config.yaml
n_head: 10
rope_fraction: 1.0
qk_norm: false
bias: "qkv"
init_std_o: 0.0
init_std_up: 0.0143
optimizer: "muon_variant"
lr: 0.0123
schedule: "wsd"
decay_shape: "linear"
final_lr_fraction: 0.05
steps: 6887
dataset: "wikipedia_en"
MLP neurons of a small language model. Each row is named by its layer, matrix (gate and up: input weights) and neuron, and shows model dimensions 352-479. Each number is 500 + 25 x the weight over its row's rms, rounded and kept within 0 to 999. Numbers have three digits each. A neuron's up and down rows have the sign that makes its largest values positive.
After each neuron's rows, "fires after" lists the tokens most often just before its 100 highest values on Wikipedia text that the model never trained on. A number after a token or word is its count.

L6.gate111:503497508518506509525525504543548487527494531495463489462476475543527467500509522454533484482501513521543543519518506520493470529517540556509514525520525509525521455466492491475530491497520480555495459509483462482534488477481505506529543560512498542495545504483476506510482516476486501452468481537463497472501503507494532543495481513534533521475529504497481521493477518477535500514530
L6.up111:484500510508491476464508490526517468506481472493511496458519458530516503512472552465531535529430480528510502548522518520506501526530515490490473488471492491491496464512489534487527522495459529487467499465485493415556497517487495496504515492514458507533527511521470474457479513513455507517477466483490510497480504488539532505517482492470453478492483501478528511493473506488538477486479
fires after: " the" 54

L6.gate289:526455466482517509488521507534499474534526467466495507463424470487509480480525454508465575460481493479469496464557486514519532487436474497489484478526510495511478504482548517464481444517510511517511545504451524526429468514516470483540481530480517488462518487526512538484431512513495444495521523492532545514456555480500507482474439540523503483536534504545533521470533466508490480501477
L6.up289:467506519499498487487477496493480497491468476495501494475483526482511480509492515513512495489474466509467486524473452490496536491502519460504469476488523495512478540489469459475487485491467499454512483505506511538499491525568538492497491514548534523487542460523522556523537465497464498476531523481545502512512492532516492451512512479473516510485487454485528552465505516516524486479526
fires after: " " 82, "|" 4

L6.gate1091:523540548526486486465496500484478549526500543485495484581512486503507498466521525473506518483536523568505534531520532514492501509554512502511472517489542503505552530514513518481539521508495536515512538530506503506475488504479508546483499533491521528481493475481500496479486472451502477470416486519541522497478485495508492506544532522469534546498484519507519501480558503543465477483549
L6.up1091:487499460551474522498454526578497526481480503490522489529508521510507504456484489449511488478486501444524496491519529521516521497470503488508480502516487480470518493479521503499496535507524522495496464435466487515501478509526533523489496489527459489511516496531508519446505491472438532517463464495458541491497480491527506490490535484453506526504499440507476529483540497543493518477503
fires after: " (" 28, "-" 16, "2" 12, "0" 8, "\n" 7

L2.gate984:460504478481485455553523533500434478508487481475503515473474510491506496496484546560457482527501526455521491458443527523487486472522537508532450481478515508514525524457494509510512477499518450460485413469523490466538488493498545491485497515494534541502519473483496507488478513497514497472491492517505501510488457465510513520525500502498509508526509469454518480509500523547521465489498
L2.up984:499491491475531495468485502492564489531501516493441486522497473467550493541512477477493485475514532535506458513482485496490533530516466516458504490510487532469525488505480501516508456514532538547507505466513466455533522503501543500547485496526476475520483500491491543480503530439495491493518470547461515496513540506508498489521516502472514474471521477499488484502512490469506484465493
fires after: " the" 61, " The" 20, "The" 10

L6.gate340:500533493449498454445495486467476510515485491492443480495454504449501495465499514473463531513476499486497490493496497538484527532512476541562461433550501523491496511518532485488483537471516553528520492518465539487516491471499478532485501558501536504527495479529498541481492497502510518518536504461524491464497469512507503524496475499470463454543543477515501492509436559526496500494493
L6.up340:470516460485512537505505473477529507482474467507472520522485493491486498480479499470466483494492508484495486478489467517550517544511439526554453497479477477455527534476505480484502502485491501482532453453509475472476507497557529459524517561531501463503478464537510511516487535557542482532537491466506492481537470518511479486539496450542526497542499528510543516486511523514545541521501
fires after: " " 33, " the" 14, " a" 4

L6.gate173:495510512501504481483531526503507473517486478523500479486460512479511509477461529501494500528471519509505514496496497490497497513504528499489469487496504528494437526514528488476531497521493512490513509432470487515441515461510502471445499517512540500482489496520485492501451510541525494483485515540493495492467514478494496485490506514440461514550490516499516507508503496444520488544502
L6.up173:444474460476540472563476490449516500532534493521489534505494525490505537497491516508484526483475528502481465505496502536506498499480507499518488504501472492489513473500492475533463550488514456494465499509488501506506508488487514483484485493509459468488509500529465505444474477439494501498482483527553493523481483505519509543535543462476439552537521511527506482529503466493495493526517
fires after: " " 39, " |" 22, " played" 4

L2.gate998:499491478489485465457481484509480460527499483502519480500528516481508550490427497505520490519515484441526507493485483489479500489497511548494505492462497491498513553502474511505513515515496487539505509515502483532503444509557493512454425527516462473525515511461485486476484465510505503525558481513491514546500531479499516486510507519476478508459508515490492495474492474506487488517485
L2.up998:502517493528537499495472451511502531534519458502538484490496535496518520506510514492513537519529488450518492513461519517520510476504478506479498473514526466452506489494479530468509493506492492543467461505499501536489493478539534483491499506475477507489534488489507469485492496520490516561549544488484541499498515482466493535488502473484493498481499481527529503511522468486513464526539
fires after: "\n" 20, "|---|" 16, "|" 14, "|---|---|" 9, " " 8, "---|---|---|---|" 5

L2.gate276:480495509462505504523492483535480502502512492492492499505453513458530520547521508525557480544511478534535502517467513528476537492482469528514464488532506511482491505494504464516447525545514483497484487543493503515466488517482487528506560503490517495490508496486495519523491482499460501504511491508532497550495460522515504566540461486536542493526491480493530490448465511528534485490497
L2.up276:480502530467477477512518482528499493489512472510516477507481504502512529480534508542507491511492519520442513553501522490526532485485479501489443485555488491496500486472497506490484477480487487502458452514476554505490437516495495528506493514475483481489506509468494473494448508459505511497540486480506478528448457496486515513524499516517518481509480509512492509497470519511510490478512
fires after: " in" 42, "In" 13, " In" 11, "3" 5, "5" 5

L2.gate1022:490484497463489472477502487510525497521503468502532512504502510467574532450490491504476491446477486506508477542520492513475486482490497507467498523503494466480484454475499498549505477476500484485480501523535503507484484451496576494534466546484504487472456435490504511501471463538487487507465458500464505509511496535501513542479499524514449508487500506520510558492461510485514504494492
L2.up1022:497496494482518497486512519521498483521501511489574497499474572494499557511503491510485475457553483524471510499501515482484488474505454516470502523536507466462519509502481469538520475485521483443471520474468498557498472463513544514505493479474505491479439480522488501512526509542484496500525521515484514472504500526468488511488461451469486511495471513490514541493504500470493502518488
fires after: "1" 27, " the" 22, " " 11, "8" 7, "2" 4, "6" 4

L6.gate1156:526509444484518516471523467473448465487523507501496488518494501454515475484525506468522491510478510498516512502487504500507444452518508481481485507509483507486494466498514490525470490462519505524501510495537541552495477553493447457511484485551486500504494504507529503482488509529486493524476541480515519517514540430508516460534508491485508532468542472483445508528489489492493495503488
L6.up1156:502491514494471504483529490539488479521493501485509488526500525486511501486531517469480491511510487524510457426459489506461445482521505531485466492530476463478501513486481513511509480477490520480477505491508476493505484498522523489484481510476502489484509454461511474493488547522486531549509457518484480488485505537525504499502477481525498528510512510515507512494518525460472474480493
fires after: " " 94, "–" 4

L6.gate1538:521504491452505492452517502532497487473488479493513516548477538497532518471464511457533501528482482501475512524496490497503487495476448508487504495501510469513500540447516561462508502507514497510479534502517481469507547484529475517467482513466500527482497489503480485513508515496526470533537528485477464516498444525468506493494510484496474489519515510478498496431484525546527517483497
L6.up1538:477463503477486504505503489505480486494487491522511516581493531459509482467476516499511522522492521516481481520497484509486553485494486489484477507456499458487475458506503516479483469492537508504522473541486471497483473506504505505509506525506536500463531434488511591480546520502485494531511487485524485491520490552487477524514514468501503498465496494505475498495480510496518498444491
fires after: "1" 30, "2" 28, " " 16, "3" 5, "7" 4, "8" 4

L6.gate1333:530519490543493472512498523481487484510491490504500488522481494491515490456484508478475502558450480489498541467492450511544519474497566551508496493521512525476507455546496476466448545484475545495492524488494500519481464530479501536498488486473487545502472477505515478477504498486469532536522456487501484503489507477476457488495481516508521502494511498522537440479504531518489558518434
L6.up1333:536477475494540486511511490564508515542503432462454507478492468544536485481470522504514488492513508482466480484478484495473513498508502487548504517511475564500498488503471449479555508461475508503496520454483527521479497459493515514511499515550463519533519474502504536511480500522476503511465476510486511468540512515492463457506489475499497476512473543540507506529516499510503497444455
fires after: " " 86, "–" 7, " (" 4

L6.gate1483:494464472526540494522517541476470527502498499487460501566509512503487552476523502545511502487476504531490494477516515546512509486499466510525512474499532502559486465530497501510501483486470499498556484546505490509511474466521551523532502521465513494462475507466512542493485496500506485474478485539504504543520524503523484461503534506488498489516507537478532504407504504488498489499482
L6.up1483:500486460484474478518438486501529473545501514519494460506481495479535495493526486568486530495478502557479496561507456528512528529465501516486489463459508496498448501485492476473503466505483485481539447550508517504533480501516532473456466506531478512450488508557519507504488488499502484517465495534504490531514521497527507518488525427553530478498493498443472487457494484471515497524485
fires after: " " 77, "1" 10, "\n" 5, "2" 4

L6.gate1196:468479481556506499487505508479487489539525500479485499486477525528504464491548476527506483498495477524507496512490456511523508481468481505534495464479516451522545503512496521509476463467504515510499514511482508514498552492552514494499500518533492488512454483519505550502523501516492490492543467506460500541523506459542517473524472464516468522504504487468543496486476523528478484512488
L6.up1196:481506461479460530468469488477504453490499477476478485522504501508495486532498488497563488480480461447494487473460485535514489487500491525480432540494500514495469537535465510507499511483473530496495504509484495516559456544525521469493457486518493494518496481509492496483503532503537511475517515534440506509466522495473520495485502514526506500491471495557471507500537518517462465492523
fires after: " " 71, " –" 4

L2.gate1489:546485502487516494499477527449489485492499482508484467529493508521490494488482497499477438485471483544494461494505536490489532513482442524543485509508491500516479522543522481522458513511508507466497472519544501539493521454536528528503518473545485515518500542495521481473511549462559494530507464500532474482477511495484487464507533524458512508474533522530449528445481538474535504478481
L2.up1489:492496516521546507477474500524498525516464496486479464498472539478498491503486456476464500518493514487527492521499484496519421488432465490501533510513511506555541456458528526501504478531541563510511468469470470496524507476496491482455466519508496491517545513476527533471515536505507482540496471523531493473493493504461492505545468498529479507490488515471546501516521496483527501515455
fires after: "\n" 61, "6" 5, " Clade" 4, " " 4

L2.gate444:458480479510491502543522484474533512484526468485462488489496519477490493516460486547492557506508525492457501513461501529533469499541532507526521463526485524516465480504484494511483504518500466459525487474519497467545485491497497533478501511517530416522482477506492491488454506501554443508444525522537507502458465481478480481483498521509516478488489502494528485518488538540513485534552
L2.up444:508529497464469499483510496463538515491539508467490464515462478509459481491508491483498497549464496484481520510500475487486474531460507540445474509483501529509509492483456487503510494487466539479497545485502510461564503480535537452509491467516487475504486504535515507463488521511522453489493513512504474484498517484531520488518511462479475478566530507467500515552523519494519539457493
fires after: " the" 56, "s" 5, "tr" 5

L6.gate1103:526464513501524517497459536479522490487524450500484466507535487490500438519475453479486511480534505536489490486492539476516511493487503507508511471510532476512484450472491526470515504508509471419473521505516468502497443455504496490495518483523490482475516512500512493528488482489531468486518511536487495441535477522481487511485463467468466498491507451479545493501500499475511496478501
L6.up1103:482520426491524528462502488505514516499511455513469483454517490525465497475510464478521528480525452539457490471507516570494489545502428489487510464501499521462457522520488442521472524501511487479524520485495506472480536506502502523444494539521491476468460504510462498487496486494468502473525500530488481520510487473536516489543484518474491537489496469489519523485519501521508491496503
fires after: " " 52, " $" 5, "-" 5, " a" 4

L6.gate52:474503478529538500470500490473506499508500474524519519479528502521527471496447486529449511508479481522480495490480505510498509552495440451464556515453532520530533493494532491526518568475509498477512547502525491506478488533535503550505512499523512536503487497501508501468486526542485470467504522469503488483537511496505506491523522471491517539521488519526447485481549505480490496529462
L6.up52:468503492507527490513441530514502515482527480521499488494507489472536502503469461513472485449517487529487453500447494534543500518496467542458520498496533516501509493509515460505538566482520519494502532503512485477511492541509471499452478508524461499509516460512501545506482517526514483539428512473509485491486499503499550511536551470474546530473525486489477515512528497509523484481524
fires after: " " 60, " $" 5, "2" 5

L6.gate899:507526445495527540514487489521508484498477490501533494507492521486449482538519495495520530487457519495495503509554495520506482513499505486493475484504512535499520464532505519532506457508496527526494523506498491465486504508478500500526518548478494559452516558496470465491522523493491456525487508486470454534493518499523522512494501455485508526474476519490543508504518542474524506519481
L6.up899:522500508468481526512544533533516493465501520493492503457472510451508469529482507485496507499485493534504520514546490515505494513500465467501515510491472501469507531542493493510507501503499548459480478522514480490497519526504529493542500465516491500491504471497476479517507544581498466516491465506500493531467546507503517480511458459527481506459488480509527526488485524491520484520500
fires after: " " 35, "2" 30, "1" 24

L6.gate1290:470465512517480507509488504495509487500554493522489495529525533518482475505466482427487519457542543497521524534535547491521499488509497484482495535467500482507513473518537493456468499507513521531475454455494535456488460482464509488540497512493504505490511532493468493494479499481498491500461474505480537496506517479542495486475508541508449507475492474514491497507501480499523530524465
L6.up1290:485476476539521543491471544536477476463477546491555475482462531511516487508474536492480539554546453490521459458508567495468475477515496487538488498530485487437495506457504541503459504490488509483470481477513520489531466515532464551526519534513497523509497511550503509509502518501510517474503495551482513504496489476542561506520442509500501527467491530528532475450488496468504471520529
fires after: " the" 32, " The" 19, "The" 9, "." 8, "," 4

L2.gate415:463493510503504480508552491502465507484454505450551513530487533500535493487490512458525510514504529426512528486482492522482536498508485537447478509499457494501530496480470535481473493500560489481511415464499497488508464503497521485488517536491514510488518506506527480506512450547492516505464486537478519499481520517505507483470482482579535481505473482506484488499511518519480494469533
L2.up415:498496479495520494459515495496486512519501524477469537507529510477536519530513535461521534538541534428569513504527476519496505505506533532540442517548461482533545534494495501510488476472484544498520462456475537492520515512504507496520481536497487472474522505522508461507512468508496494479500505456489491501532522494515490493501540519520535491477461481505520577506503505474527479558499
fires after: " the" 53, " The" 22, "The" 14, "." 5